MLP neurons of a small language model. Each row is named by its layer, matrix (gate and up: input weights; down: output weights) and neuron, and shows model dimensions 0-255. Each number is 128 + 32 x the weight over its row's rms, rounded and kept within 0 to 255. Numbers have three digits each. A neuron's up and down rows have the sign that makes its largest values positive.
Before each neuron's rows, "fires on" lists the tokens most often at its 100 highest values on Wikipedia text that the model never trained on.

fires on: "is", "en", "1", "us", " 18", "9"
L4.gate249:101125129100149071167201142100160138072146133149136192073121149101123111076145139194130132111129159139071094128064121068112116120141075100123147120110135137142138125128099133107120090130117107088165112129146150151156144127127129096125167121062190187162096153140105158101110130168172113180154132171129124174120142119152148114147166103137134092120128103185173183184115096066155160108128089100077167142100180083185146134130115115125101078076115156085117115129173170141123163116131184115133148078089130125142137157120099094160116172120109143091098097111134112226115182126105101090115120134112076152133169057106155150146141154175112159118052137081093091112109157134055076204083156141176086137152148110109080189138119163022084094122161124168115142155132165146146149126124120
L4.up249:194066130099172094145059135078145122093094082138139186176099175097152136054125096121089158131141115104130148103113060177111181117099104208122141127082121131140080188164153125118122127099070127166142130133211098130072180147149150084118108178125070104100125171136059161137128143157154160090122161194081083127109125053154109160162123129141117128126128127172084124131135131125184183102160127117136136150195141090137126107128196113119121084090139131128120158140143172114100137162189137079135033083148133136170131121139110176091127116165104181125126095084114154160127095114091122047139133152144151101150098164132134123147118062157087110124124092154116106165176067191115137127098099132154091115163131101117176145094147111102138161126093123108127123147141128114185135062157144
L4.down249:150218134148125142106126146075135118242143166146115068133072116071147066121146132119146173123159189133118107151134112150153127113105123137133114137116135158143151075147091126103141130144126154200138132136074104139141068107133126103110136146105212145054181112094125139175112089090108134203142130134181149128140187114116128122063109151154120137080102118113088172127092084136138110104151164136153152091081097104119120136174132158149112056136144105125140150159114158143162109096169114151124110155139091158104138154155065159104124156192128163145183128066157128106112125084144067082094149154077143126119158088157070162167110169154130095184096127079075083103143135105179073148134120111142139090159152179148145110060187152191061106133131132115131100148170181143165126154140164

fires on: " and", " or"
L6.gate956:109144143184131114088144127152136180126094104071133156170143143127109077051159153147072095160113102081135128106164146122121136081119138134087128129073148135169102118108121131090157119154160120078161078125160128151131093104060119156098168073172099151107174145108117139122134124092112079128079202129156094091122054154117108138120113158146162151196151108119116153164151169179116103087110166114164111138154094139169148107111145185090149180117146142184147134152136190113138137149084133143143126150060087122122189160127087187128111087120136113102089149149091107151173100081163124122143171008097110189117158161070148169138123082130157183142093149076166167148154113185134124165124158114170150113137145111127182052088078102075136138131140135111094158102167125067101097154106159
L6.up956:133129117179128175066114107164136137120128130088113202182071205138144104141118120178102130136087104109107164107166117131097158117073141152119139114123133163063074152119091139167118147157134150159097075107156129138169152136130135106140134189180153113131177098132109148076183124126157095125147132141140167137123185137118125192133139131130160153222128134163130178183134098209153165163093160140110114157111107102105149143114100140084141145124100085114115128168132158132122147100139089132176104117134157117173167156103106164177107092113165152166170171145120094109174156053154166152185144044106144126191106129189125143143054089117138172105066114069138144131067059125119101100136113129114163152174095147158127090086097055135139142139130158170145154089159074084086104094160168
L6.down956:102136108116172106133120124125125070167158124115155139140121132130076150192175164137132181122083150150037145142129131115126100165154137125101055159157127074093118098158100188143147140134163124140085151127156126113067148178164059121101064084129125144140096189088109092148093114142135158078142129113131101185169077122094085161074170115171087177161137099205134144128106158157148120099149159111096109129151101102150117084130148134126072117111108116175143125155120121223179070095120127102201161192188128120103160148139123072172103170126060092147111157113130124095107134095142143099125114119100123109163094158090155091129135081131166145089088047165099182104103179134146131168136098128071137134159093153108119128144157081175125108166088141132175111116078139160114112056131096

fires on: " en", "ad", " pl", " En", " fl", "and"
L6.gate363:126145131106128186135114215141093124062155106120090073151077129109111136116162092141117134142109173157183200114192130105179154142123125133115122144134067150127146089116178099131110102092128094111111130144119106088125075124169147195126132100141107070080082181123076113145129130126098134142125166101156195130152176099152074144122150166106132108184169140150145132154203172144158123143108126162143120131147113094105162164175042047121164128125109105114159151161116114184154147189139137070107145123123071126166141134140161141125156089160068144152137113151140140158147120121112206119120103118085112144128185152135169172081112132127149135143124073122136070152115102133165058170136176087105134070148173067062155162121150080131101133142091160057122134140139170157143127143149214
L6.up363:112150153101156091138102130128116183089086176144106144147105135134123157103072161138074138125118100126145196062162092139149119098105132167179105120089104157112166103097155118161120174124095181168103106109091089194128123072170115123161091107155111121049177141104127208126119148119124134133100195129135187113139187128076097152137115092154135142180077090164143134092122145150118123077084133151147135110130180106134112124141130074169154132069100124104086133152155151196144135128112177048076110145104168107088117139142128086167105144181148045135111128152094132153115144121173159136082138093156063107184174097133103140108086125128096124131160200172126116146152121109178174134103158092185094074121109083135155135142124151160101160157075143112123072082173118140084212154112100
L6.down363:133168170152133097170112124135167166101086163167178059191148130149144161163112116188069156162124131079195137142178116093120136124120175086130184156100189124054151103082140181168146187124158066129092112110101164160136087119117105097155160107113135169132088148064118172136129089147134079152090164123125179134123087153075119099180120138156124147072075130116101162187085125138141095091162171180170151126113073075152127121098160117122141106037123121119127082110142121152129130157116148125162101099133138109110153141167132093123121141162097135151084100155120143096079132154191172111150157093123091125173156109143160170079156147071116132098187145148114091143135069170092083050117146119125131061133099107150122120211156110144167151119103122076145149152087113154105116127166139

fires on: "it", " L", "t", "ict", "ar", "l"
L6.gate849:148093106162080121142175169145135105117148138118119110141141069105108120104097077220083178118097119138103153120077088120107148065119184110156131105165086155147150151140153151088111178091121128101121171120108167122171114034138112128089148125147088092122153094118141088119116101137067207151205167107136122118166137145140123098190187118104135132119175138166100160167146185172126121142144085134105112115124151045109096149144146147180163190110115116133174168113137113134118093101135133129107062147153108178125119097160143124137111158138177128119138109164147138151065081141156164134117100101166221059097089095142130141103170099100117121223105081136154068105158127102113135106075113134103140076070055108160121122177119103125142144141145111136078144148121191115106095090090111
L6.up849:154162171149058132182169195093214134100136119108168150171153118141144118145088099180128177154078169187161159149120141082158167077114166125189116104087115084164124102144077125092123209108121130157120086132103113134131124079149154100151132189091110126084085067145175119099170167159160199153171143115148091122148164087214165165164084134108144122098128168149111135119099170114124143113173141130123092138118120084126137164118115131147111170080128156157195082075186151101088102082143134186126086121090095110109101111095143122145137169122134122118152152110151153150120102069148137113095155138151146082160143139117104143159129123144157100136113082105163183148125105099108148224106133124155106097094128139178123141121083094126076149135194145089127145095119086144106053166079101
L6.down849:105121139140104132080156083143092137099099145078077125132124198128123139123124150114119105166112141065139113153113108134098195086180173095115114149139071100109095105108120172133165192046126121122158119192120155063117092108112149148035168147125129114142130137065116116136125093126193161107154068104100106132118033174159157117183101135130128109114107154091124208108092102139109083101095160119131159048094129132168084109109151073131142065146108130153130162140155149095124143103123080143128123089141121143128172120139157154150188135168093155120135127104118146152085185127101180114170133140157060064144067113079106152168156167108099135131135140129162086167086129143149124141086141121108125154102096117194145116204128108124093096154068184119107104112077086142149126155110056

fires on: "om", "her", "er", "olog", "on", "red"
L4.gate413:162126155157159152172145147123139103081156130160156122102048119168158062131135083133136160089179159138110127121165081073165144144107098088127094169176140123197107126198159180065154086191182095100136093102123106110118117106116096079079113141100144149111109137114149105126160105107138081130066103155101143109116132145122105132164084091178123162067082097195139112122112084116178125100098073094135124158126107146085134191117167137141092067087180128144156150114168147100162184122124129090118088152099149107100095144122113127169181120128091148120171090095111126128165187203112106123179102154098112104082139133152108134094072074182166106163110127091092141079127140112097115165139178047099106128158125100085131137090145085165141137118094066133131067082118086131178084117116138
L4.up413:103150169173150148103147113121127122115151124062121110118119089109099147125154166178097118107135097163141133173147153151111143089121106173099145153089075085174177131198111097082131072165170189160107149202098151134137138080111080149127151108107121089081168146118069118054158127161089147108149165126097109124066119170151120091029172147132113153132164097123100098125123147070071182198161155104105147124126165158107141104109119169091094154150176100114056198157132118137135160155116101133172128136052146091137138125157078135136135138149160137136157068200113149123129157162178223126097172131109154153144121122138093121094129127119114115158122134122137185140100085173124091096226148103113120142114082100134116114108116108143104132124162119081195152070113131080109088156146129
L4.down413:171149143127091109146088159129130111110099139152151171131147089118098064127111182137103116140144100132083118125117145060102134164153068161070208123100127111138138119122133091097136145124111133098124176157093124131129159125111134134122093134148110141138147123127158086112098173127128101090170156080102129117173117153098143138162143224126112048118106096122100122082182151139153157138092171086122122072133142185131137118053195184130120134139134091112064134179153118166101091171183116140120100162152151079183131148134128120106170134097138147097189141118162136106116205110154177127145090123088162153068144121193150110184184093143139131138120137082171089092136082162073047100105134129149143128188085117078091152179086126068186157104097153121141165088178090096121182193139122

fires on: " s", "ce", "ish", ".", "us", "_"
L6.gate711:153119131113112081163091120061177108125222134169121160076158141150165100177170142080107112159144161142181090203141104151164084145114087153156095136166099129095093203161107139198119125177172153058109139134101090120088137106111160156098132145099118155127124145092093138122111090107106101083131092170113100158126131131152036109123058113147096143067170145099098135157122078125121178105156193101099152188134147142175200100152112123110119152116107098126178142223107143136108134081078127137134103105153133127137076123137111068151115151111123133108152047141069131164107143161128088123123133174186133097136142115115173148156087103174115100159086098185136143108113170189146167120100123089120145140118101113195139134122102116136105113131147119143095109158091197113110097098126173
L6.up711:151120082149156094128139117136186160151153172049109136137130060113103130209121148026089134082095118159106103120185110125150126171103184128184128145115103137145098098120179133111133156193131121126113122100128150066104071169121142150099108089087159120141127197156147048155101184152140100151152107154172166098130088072119156150157140079109075148122165143151086141143077097138113108150148157088178163153083176113145166127120081089083093140120097163133118141136135174107140147107113144131101159100170059127099162164128059133121075062130139206120136072112133195168172168125118051168153093134134117158126105076122096091142091129159105148070120099180157177159162129116142169136099119130118157111098149151112124119198125155121133127141117180119121139147158108141120115176123090
L6.down711:096124138131075099125094084164112148112163060120107113190075130155123130157135134081115152116073081149082098189101114142143128163136150091132105119129136138165139150148155115129127152132118147120166132104144101148162091161073114101117122160125116108116150076157123114113131132157138156091125126119200213131136155142088202078122115146134123135181082145138137131167119122164074094155144118117116146067160115122154188096134138099135148150167068148091091128081093047135142096117086143081112154132137085070107167106199058156176156141133141055075135134129213170168102118066138115108129170091122116173087112113144102119100164125154131212070163080167125129109149135086159141097138145153156100098139131119158129170123092141121160083131102092087116116212157116188074084193090177

fires on: " s", "-", " ele", " Ele", " S", "h"
L6.gate923:121153076151217110114112150130097080137157107093031131071127119137070130143117100090152107082133141120186110122109130157099139135156155132109063155141115054147106194194129122142143152080124117122118145124141153124090041126145127094077119147105161066157120082120110126165138126080127138148085094158070117133122162074086127155097119092075099104118189152163185098172190103138096136117153131149110049173110148075138120140147117144086151107125121134127108160095178118131134079119183177156103126113153137188042198144126117107102122092135147102117130110150095083120083070191101140152117079172126118062121138157077171146098111175168165108140159112165134132115147097148140118104126123117172139119161109105096102150119171088137121074113128138130130139177154119102155169212179132
L6.up923:086128076154132078143082161205089143109143139107094099110098115155088110144102159115108117127115129111177112112132075143121112152078167133123142115079147122125156079119131123131161127134115103093086125154181116093108095122071134169147179116139113084104142126117104237131116144097110119154122138151064145137125169101157108109101165118094116137124138139120140122210154154163094123133109159089098184131171141107135109091140153109134071126159069092182086116097124093149182134043124097118096170113170119095033173174126096166112106082167106151093119202135135107097133056232060153152085116162136144121090125142104167166105122067114172106140155134130124159132092066160061150083140109112133094112104104102141090123109075126134182100148089145100160151179100118137141106193156110
L6.down923:164163088128116108116117147105121116105116116142140134129072093056144165152159085075101200115140120138209182128141156220157139132121162111100135097123128064116120102156115138101132110157184120132188121120168134123144160124177126092063187108122135094062126099124124155081121132153133096134082110148129162072112130139112185125143125137136065159167089136113054140131114117117138149153167164099165105122162155131105142132074190120149171143143112145085115110112162193136093186133177156095144085114090102067070111063139125064121140144105122157155142102095090163152151083079136101093117140117088127077142112145119047171153169095177124162073116077133072167150184091116120181157155161115090132145163126119144086173119198113124114127112085136135091127173122163149079070133077123

fires on: " and", " &", " W", " de"
L6.gate110:123150132136063172129078087162157182155107163129180141062124147126215134165141120095119139142170107102080121143156103151114124180111111141060133132129120102077138167106114136159154173153156093147156067131103157083147159141111206147156069146137097096133119111079116107124097061068125113092101149099162171096114149177104112137124131163169126128149094102124135146146083170105094194171111063146158166170140142156121124151151147100190148154136096107127103109118127110123106117093090165105151093151107107122082170120163100089131115059077131150114088170137075109113121141092200127129085170053124186117119081112164121117148157110161198165132127197108162130147160125092134106097102107103088109184169157164107123153127068100115090029113133115181119123079093141122131075161119146
L6.up110:136091119093094171158134099139152124088155146150145150157109123103136107165083088130144150159143133150134174184107094127153081165112088141103115140143105152181106143177114078121123173152133140137151149122119099088132145115154101111118142094135207141173136167100147097121073148155123108150143137106156189116061109125087153124167134111117135165095097107189124123147089066208109153122130111139062204133141190095142161162135099110137088123081180121171095161121154124111059132100141115191170165203151095136084137151068099126165114156138157096094067146132147124117158117091093138144146124167065129115127073100095122148129152086128172203146066145085094157168105103148150088158145125095147141147115057076146076096181082131106169063123160113059180197133103167139168140145153166
L6.down110:106073131138082106151128148124128130080126177144163175146137088163111113077116095124144137191135078169123140124111137145162109107134077107153165187119155188056092099110088109098156173172180166141149087127142161151081154122179106176136063097144081134059162134120096127137133105083149180101147076115150143159108101104108120136090073214086137122181102097150101110094148189164175094116152083117174099141149113114144127092163152146161133131138210182087092090164141186125123125162114161092158144130193064118185119171124106098156107116091131078178101115070134120156127106061123134180151083097108150117081132153159093148133104161153122162145136088079126147079042145140161121106133113104104175182186103158150099112157120121134118132147156146190117090130118149121090125115119143

fires on: "an", "o", "x", "ra", " Ind"
L6.gate531:123109131063129121082136101062137179065092091162156141153118165131154136205113109149035069105142178176133086101161086172144102153121086150097108112096143123089175127139109115156109192098120140133114100088175121130115166136118106185058055127120188132089166082153086161172096124132099155121159130132040173163060165161162078095147121135141134119113144126117051109119146113146156144099169105162068132109144107176128117157148173143101125110160142064187141077160131209091130110085183106142131178106129140118119122061140157148098140104159201140089124115105129163146077119123144126040075136113143138130152137115103123129118141101118148166176134131169154127100102136116094146119116143137133129118129149101095132166136157133086108131144097094144149100133130190132038102150085118
L6.up531:116110159167147139105107111147124162061098141103075135146107146124171187123140075155108063090209166166116136122109126170158164113041178197094159138133102136105164144105087081114154134080078114129112126141102119146118160093082127168103128162136155162164160106116129118156086094145109043193082145092111082125149091139142081134206136088116097130092121131169107151134148116081149112102125079113119149156111101135179168173107155147204082047163104155113172169113197112091183148111086136095131103146107075134165155168141126127072121100103138135145152137065152164137101144064100128103104117140144128112137103113091163115095129106094126159128151140112144129112168140106102117146131116126116165167137128008147107130147146100148181139124138128173157146094041143160115154161117067
L6.down531:169159110130139083149121163107115174198150097141093091094116044111089118085163131124128105124129145091070144118046147081158213126111089166156085148111153121161148083127134104167166093176098123143099133134116159058167174147162144087127156113100146137108133077082152129151092158105123113108152090088109168147079177089152105178109089145111134130130080136073093178149107160097129087138142167137158195087127141156123110134088127125142088058135160153147167162100144189150120139156125131149141101177138159064167059086139116161138135085124076109145094120151136129168098140092127131047164156158179115121140149128125150117134201082158139159160063080099146100171136162121117104114131163072164131098092141110204123099161090138144133058120171141116121167113163155136143148180088153

fires on: " s", " S", "s"
L6.gate944:103189110152111121160142135117144122163157063180126037213098073125172106100113160145117109141098130161100151131101154082126095202170138164123158121191124121114136144106138150121161119134157136138111156157106139054118187078164062126124142122116142136177111173151107142104101123091118107161100082103200137203126114127125160080132173098189156101086125107131123116093139071144090135152095214107150094142107189152118167131142115109099146125144139129124128160152136078176127111177127126163160121064140165105088144124135112136176145080122195176114125134159136122099080166168108121133105148142093141156141166116101156106088167081067168140118142067124089159153131131202142174134093100110097076109092101140137092158143177143144131090170081206143127086158092109120174144119194162
L6.up944:130178119135130168097111159186123118132149118165140154101111067146154136175081097066127113157082122082168119194108186147112093108173081143152103152139146092120169058087131143089118083145080114119117140118132083050132156177133146099111109103088139152079136096183163114112069146089209115096112140172142099145182111121111089141070173156194139093073132122131160130193134172171160088058157069090167117118117161140139156132157105108126128122131121169102057123123160163092153114160127168147166172165120135075090130124141093135111132098144074110079171087143174109157213156107121123125145125150191100118074151159129080132140125099099181172120183111124168137106126125099145137124137145115139102086125099116128183110121122151136138115136185074069129135126126147189104072188126094
L6.down944:131122135115120092088110145094117054152142148104121104117113106100150090133132081139116151077063124111118123178143125124141101130123119099089096132190121149166147132166161102122158112151119170126143090107168131075161130237096212153096124171047131122111123204114131110063126101132175138165195083155147144119128161074097157126145129149116124154105129154151090172164116106154107092157096135170090135132144163142136097142153118159129158089094104102191146117146104164108126143147188158112094092146161065129128144179115073120086194093169134056135096144138146155134073155150118074105072131125126142138138151127061064176134144066210108124127078078085122086139160113153126175137128185143183115137175178191113104119133143159122122130094087166128112161187121181111131123128141074

fires on: " \"", " A", " a", "-", "A"
L6.gate666:110151157119068115106164178154135138144190146138184134140122092134166160141133123137112153161116193099073158198152125129144051103155180099104142124132132158126141141085127172100162122180119193059166122125136123070115127174075136097134098137113152100133167134077147086115201101120094148144170126182103088118233137133087181092149188112130160083112117086177207113131133142117098121142094121115153127155179101128129079090123166124150179130139163122095090125115159088145119087211098099100095143100111123079173106124128098135102147112167116149141099088158169103070142119166143112128148102113134172151156142157107189157096127135144086140108130126176151110113147123097087213115119078145132094070187119158110115131134164079112162076109028159151117072118124125128098134119116142
L6.up666:166144086107128137112124148092129147124141165149095142111153144137157198160134154081118121131109052119153079182073241125186109178131121123132130072088116123129134079166092182144133051145046110108174107119144092164117101134108096069106086131082108120108172177141204162132157061114146124160142133159092133128178095125114164119169128076133157176097109087137116149107121156124175128144091054120123046109091072129105143174119203150138096135091088130144171112155126176179121136193095144214139186111126180119119122113126158118129154189114163126101119087097130174066102117115064139160141118129112149146104150130144114153117101133135127051105105140130137143181122103146136154179135182122102153155143145131150147105108154115112137111158165135098185163116114136143144145141189130
L6.down666:172133127154145120185139158111171112135159176199111114177110086153152134028095129081121166116115129099139092179160200107141079184148139145137133118116162155151110104072091186149115074092160127086171138127111137146113139103134103115065119126110088123122120142161156111059110131087114128094119141122080111139147078088106134158108147156130131094151141158142073181161183072117133176138111117173118083134121180118179152212133116155111094160098104150118152063146156156129200151114072118150077122159133095133128152148167120137143158184146174146133105076087108179131100110156103110123084137149145141129174079165125128097120122182109155070124107023127150134110121151124152135127138165073154106058162117141089167140146172153108106133056088183149143172169126188151149149126177132

fires on: "-", "/", "–"
L6.gate396:097049198145140096103085057132160094076140167137133119147123137109144160135102115158127086140159108099175124112150152146149105144057091142112106085154200120129118183084134155111167084195131047095098073069061119108122174106132131126121136138166169146126164156191127138133122123118160123132099154175110137102176112116140170159118116123148105109048109122145091090164116138079106171099104139177211055063129143147084137138151060147123138157148121151116167105113155118131144115127147124091138115151111141114181108118102129108112182133127149145157051190092146085128113161122137065134139157130186151181120141114137157121150152179132084155132097134153116142125064071072115104187146158182134136155141104092134115104080194101135149081126129068086104160087150118085073139146103140
L6.up396:093115123132113120113133078103074111101145162137143146143135096163145130157076082148096127142088153124111093136166112167163126085109113117093168192131124144138169127013128138135130084133108053112081084106124168133072111109130090135099136137112159134095129126133098109158120067076180092117116193166111133139156097145131079141128156129106161095076126106145156111123127119116081164136102173103198132048167151139100113147122128113188169236119161203126102195080176124059137094093137188102150188191162144102115142091101143149173121152162112146119135134112131155123113133067090083120113126111129136163152160155116183122100192217133110144097108162099135125166100093121139105150135143125146156157138112105164094129107143144149081123062144148120136180086110120120126092208157178
L6.down396:132159047116152133148132083093113131126149166177177120145119120135122135075090167090153133053141098175123111109103133123129178111144105102072125138119186099157188128107144140192180151156157133164123105134136104158102102128120099114064112124113128140172168129103141087111136085131109151088113137123139114199107107076137142146134168046113099135165115070074150149149129124148070094146132134090162145132159069183133141197172152095127145122162107130120122077071179197102137132108097073145138129139082123162090148158135120127101209122111109108149089109093119162136112085142145119163160135117155179107225105167157186130167095114121157082077149059164111152148140148079120171126093108044095214092128139149114138163125118120089148120116137127165093156108082204098102089114131145

fires on: "it", "if", "″", "t", "av", "um"
L4.gate834:127182116132143059198112103149132124074114104110108151159151099150170061137195176146131105137127158110082129106118128135099165112130156104095123097118128180099096175087105111163045178089144167149139141094089101114154164137111103102123072165132116134117105122141100134080151121114133197058078178139117106165136132116103089148158092115110138172091146099058095146165133180142165158101104121124140129148166115159119178112038113091166152146076137120183187096122108150117104161178131097124157127085152135138121081107119103118129068145096074128094081112151163167120148127140190113056188126054137155150099143129076161184109111114120141093132036119126089155090116136100161153055091090140142117143134095137103118136151094143168107194115139131114160119141127214136110115128079160
L4.up834:138106130160126114194132128121088143068092122092104161117115084159146133133123150174141116114130150140171093116133109158175191122080147116152083142177171160047166120182143049122095128120095109177111183050118111119118114223134131113123125139155096144183173098156121110071113182146146101104130144171145170094119106099120130123127114131120194112143158127175138121128144123107141184037152162117196115164136062116093189091162122097192165099115208114110169195105126126142123120142124099184128158124118148055150165131169126151107138162154098148133114145140092156117147129136149141156152126131107139123159145114120174104099070166146072114110136054140124110053128093140138121125141187167142139130104108135106137149124137104166125193096184094096122103106121071111108059142106050
L4.down834:132127115107167140115134177182095130150127119087168060136232146164157170129124105116155141158141157088124123130140129109083093084137151142148125106097084091131110169115100190086126175125171097116130131165154091127118142097110116074072097100141175147124050148112112134126143142155094143118140134160137133173114134122129121102108092167152106168117117054163043110132064106127138124124132102120129123135116121128190112107122217152098151132117085175171082104131140179137102180079166153061079090129172092123172100149114170068143119138082044128141133095137170165153147128120116110070148121120158173104125095183042145145105153120085145153108135185201131115131127153117126138161062179098135084153113158073098143137124148166145139137152055122125167120104123154104175212159131093

fires on: ".", "o", "–", "ult", "us", "\n"
L6.gate358:147099129111136152127173101081118148178172118161114119134151073125162122235141142111113163134162123125087096111114105121089122181166136135184098107143129099127162151108195124142125165168120122167188101126187121134168196112141060125129074193134123088148173126077167136170101123133096151093107084114123142117166075109160085121106171132131112133157142172137218154214165156125112102192174139105124123155100124124108145156116140136089136137218084136167112134145159124125137112123058116124105164143104180067085124113148091133088146114103136101100155178170128151091124165133131129127134156111142177071098114140161132098164107126217096120107094059129182140126125148124129114113104143044110095166184102121116136104090119086083108134156175180157129097178193103123133161117091167
L6.up358:152134152160111052104087139116207082138120214164061193129126094048116129090140133122122121135135159103095145104120125097131098089124117124110210103086132129138171133131150123096095140138178162094056111155129108146160112109128102134059154071166174167110119143092131096089106101101178123081118194078129158092138099095137146128150131142194122202111186139135129134083111134119102118126101124122116126101159114175171110174156140049142136132128097095194157123150135180169103136139135172082113178138191166104129166094137149159118161194166065108159161129134162124095171152099170184138153133167126130167135072115156140125128115130151165107151129068124136120169108117127108131143132128178068138143080126092149203105133132129036161128175123130076126159115147151148166144126096087
L6.down358:134148100145099141112165099124114119119149090160197110102118119161113106119104167065139117193132107162144149098083187098104118108135126110134115152183127064149186133097103114155117110102152132102145098061135108154089117151148192153177140131143088116175132112138108120156102117179031152142136151146141112164156110126136085186125118145107047151125058102142148120193078122157160127106084113138206138161140156136109138153176170175100112093135150177068110114072129132206093182136112092097144136099141119139093134166161175149101163100129146129158125132099114113131146082106106149071145160138135144134180137144122161185056125147066178123123131089178164168147097220170126123119071147107169107096123192073108129145155138163167128074190146137183111131087137100084152100149123096

fires on: " R", " No.", " June", "R"
L6.gate979:120150093039134177183138135165056157157162028111156112105168132097142149150164145124129133168150105178110098102137120131082100134161142149158149122125174107131134134170129072101146110103127143107141129154141074052226098143116074179088116209157093116115074167129113088145143081138137172137140117169099157113101144094053204128196095152114156100135143097110112073140102157114157164091116132129156106141103102121148132110177117131159174141152167117104136105107113113124134112150088116167114165121151160162134117164071075098132139110122157046156154112144138111174149148128092179200115150097091128093161111131166128115108099135141173082134021129101139108150102146105137137138107136147108118102158178103163121143170101050139152143148166149119178142165109072175130162157144103
L6.up979:137117182103141150161146171149050100173098068085110141151150115168216132152164161086143139119109133121133124081101104112103101152173172150162132095139074148148054186105096077127174178133092124082088147125079141120186138096104099158190098175189140135097126124115127094178112116127057112122081072163052137091081150140076196130191070084149097179126149116183173168120113075106100152126140121106133127135162096103119145083102176120144129192185178131133119091115119141083121133109106147161183113116130123094110179079093152101176152142181130105132185170139124095195142141062132145153142142143095080159134120147163107111094170125098150122090128137136146139169155119101162157151131111148114099135161199143101195118132109143157134141130155152110118160114124090128142119103172112
L6.down979:116163146154183131164111150045037118163145096131119169155166100155117171175118118081138083124097037122137152115142111170155166094167123162144147161154174122154070137170155185134113055113193134091174172130194124130154133118165141194108168134135095060163139115066115127132147187102174161125140139166108176130087178118090102141138144136156152157131079088125160101168102165108106207144185096124105139167104062115100184077196134076121183173159098129131135144104143141100168047148164118153117089125073069107073089114117115139216073175109161126105121105171103088108092153079137131138102093104112112142141137145121125098117103086152120145118118113160113123106120128100124108130157158095137120096135128113146151084119129114139082134130089128130139122186140118124132122119090110

fires on: " l", "-", " c", " C", "R", "C"
L6.gate562:063135214103144093160128102185153154178112106085122168144058156218112148104130119114096112114115101164101178090112109133145096086161134172167169156142123085112163122161160159070158132146061125176123143175128063058113110164137112145068121125112126095149150121159122116143202082116134098136157133114143111202117142160158222157101073098119106113134102148130155127143080100125071129108120180134045175105145106137150111131107137096137163106130123159105114090145110137116173174106188141105167135154121137156143120120113149134173136092179147143142154115141134130170156099134126154122136116102088108100126155078132140146079105073146094213123109139078063126086083115123081119108107154172154094147200110100176156138126118132098084103168114131082093141053164154123142144186130166
L6.up562:140152119160127076060115173114136162131113119088126140124065075098098114150079136145090184101056161155111114142153113137136130113138138179152197121085141091153190107133176125143164123117087114184138168151167090155172113112155133064150108109083099155163143117170122123129149068110178087118132150169108125164090154135157135092117168071079097127122072104156107100126098123166085178111142155145103129128136058116105101147154087095119107164160147123126132111151132132157152199058178138140133170129197139117140078208107182143153160141119143204036112114109113084122156143145158132169168140115108142155087154128121121098100114090127125138126125088145088125094085128144160137100041098183164141151169090143109154115094159104094090125162160201151096125040121163132160168150104145
L6.down562:153191108134157091144137130088122127147157136089144149149144089118144169134099114128141112047110054090084124166189132159109179167138131166048076123148182118155157139068124156153200081075125173134112112169148134151156088160090146097121066165150119146121144121080171155050135127127124076120118170176146157133190064067143065171222148125100116203127123121147120091093132153117115163083145118103111149129111118116114124100201132130069069148150135127112080138158104143142126157108153133162134139109126178124129116152153129080144172178132126050134132130153172112120132114157129116095104108079154092152188108138098125136106154140133197111144111078174240122119122111154121130123173117138108146101089159185107125127172100140128091142089106157170107171116103144128119124071121119

fires on: " Thom", "om", "ol", "ons", "on", "an"
L4.gate856:185105128119076094146108099101132151082125100108073098170175106166158060086149156192147143086084067149093122120099170063150120140132132161144190132111106132224100147148090127151129124135115088169115107088094106176144134144130062183160151044093201067122103116060096108148162137110146165083161076171170071119135156106173136201120186132111135141136151090129152158204086185131177088132140115103137167113140111170120186146162159157137140129157117178077077127123131159117112167132182097157136103116131158152084120122151102172136128125108105121101104146160138178133113134126137075136095123184117089119101122121094072085169161055163113108174099099079110140142161113182106131102165151135164064130104137128163156154119120110154159105130130123131142094129072151119138137127125117
L4.up856:246126180143081151150069145107129115165140093123129121118141129124111177131155096224126146162149096136117105166117155082113132148114146179125168141166143192180138130105119109144110144141155140153159112096133157144140141143105160160126149102156155131151177214104103054128122138102071171144158154132148140084138080124106172132085136106120163115093117130072110167156150170113104130085119117116150080069158108085085126102138133151080124135184144076117130139139115118174088099137138096132149183173109097138185096153176115142117146139042107126150096149108168145145084136165202122158139118133112120135102081080170097060103144139155193148124079089145088205085122111084131146114182168170136122130138152113137112158133097117117116155174163190058128138147088130085126058065089138
L4.down856:233183140173126142103104115082170089149162129113107141179113114088145138086120149134139075181111098096135156150121121130132110126203178133146094103178139215183147142122088090127125149136091160142120101163077160177093118142113135105151109140129138123124172169125125143107137137156115147139161190160083155166128096150082154118108149115103176134139095145118196114147105158144198134094129123112113056070125124135071139186125154065093106097147110061111109110100155172125108150129155130144130171162130121091138147137156128109097141150121173197136073174114156166180120131119122140156074148145157086126142136133206098129157115068139158133047070135132148144090182119119136104108149118132104072113214100123155094196111082106083097165125172085095119151086107143062121132113078166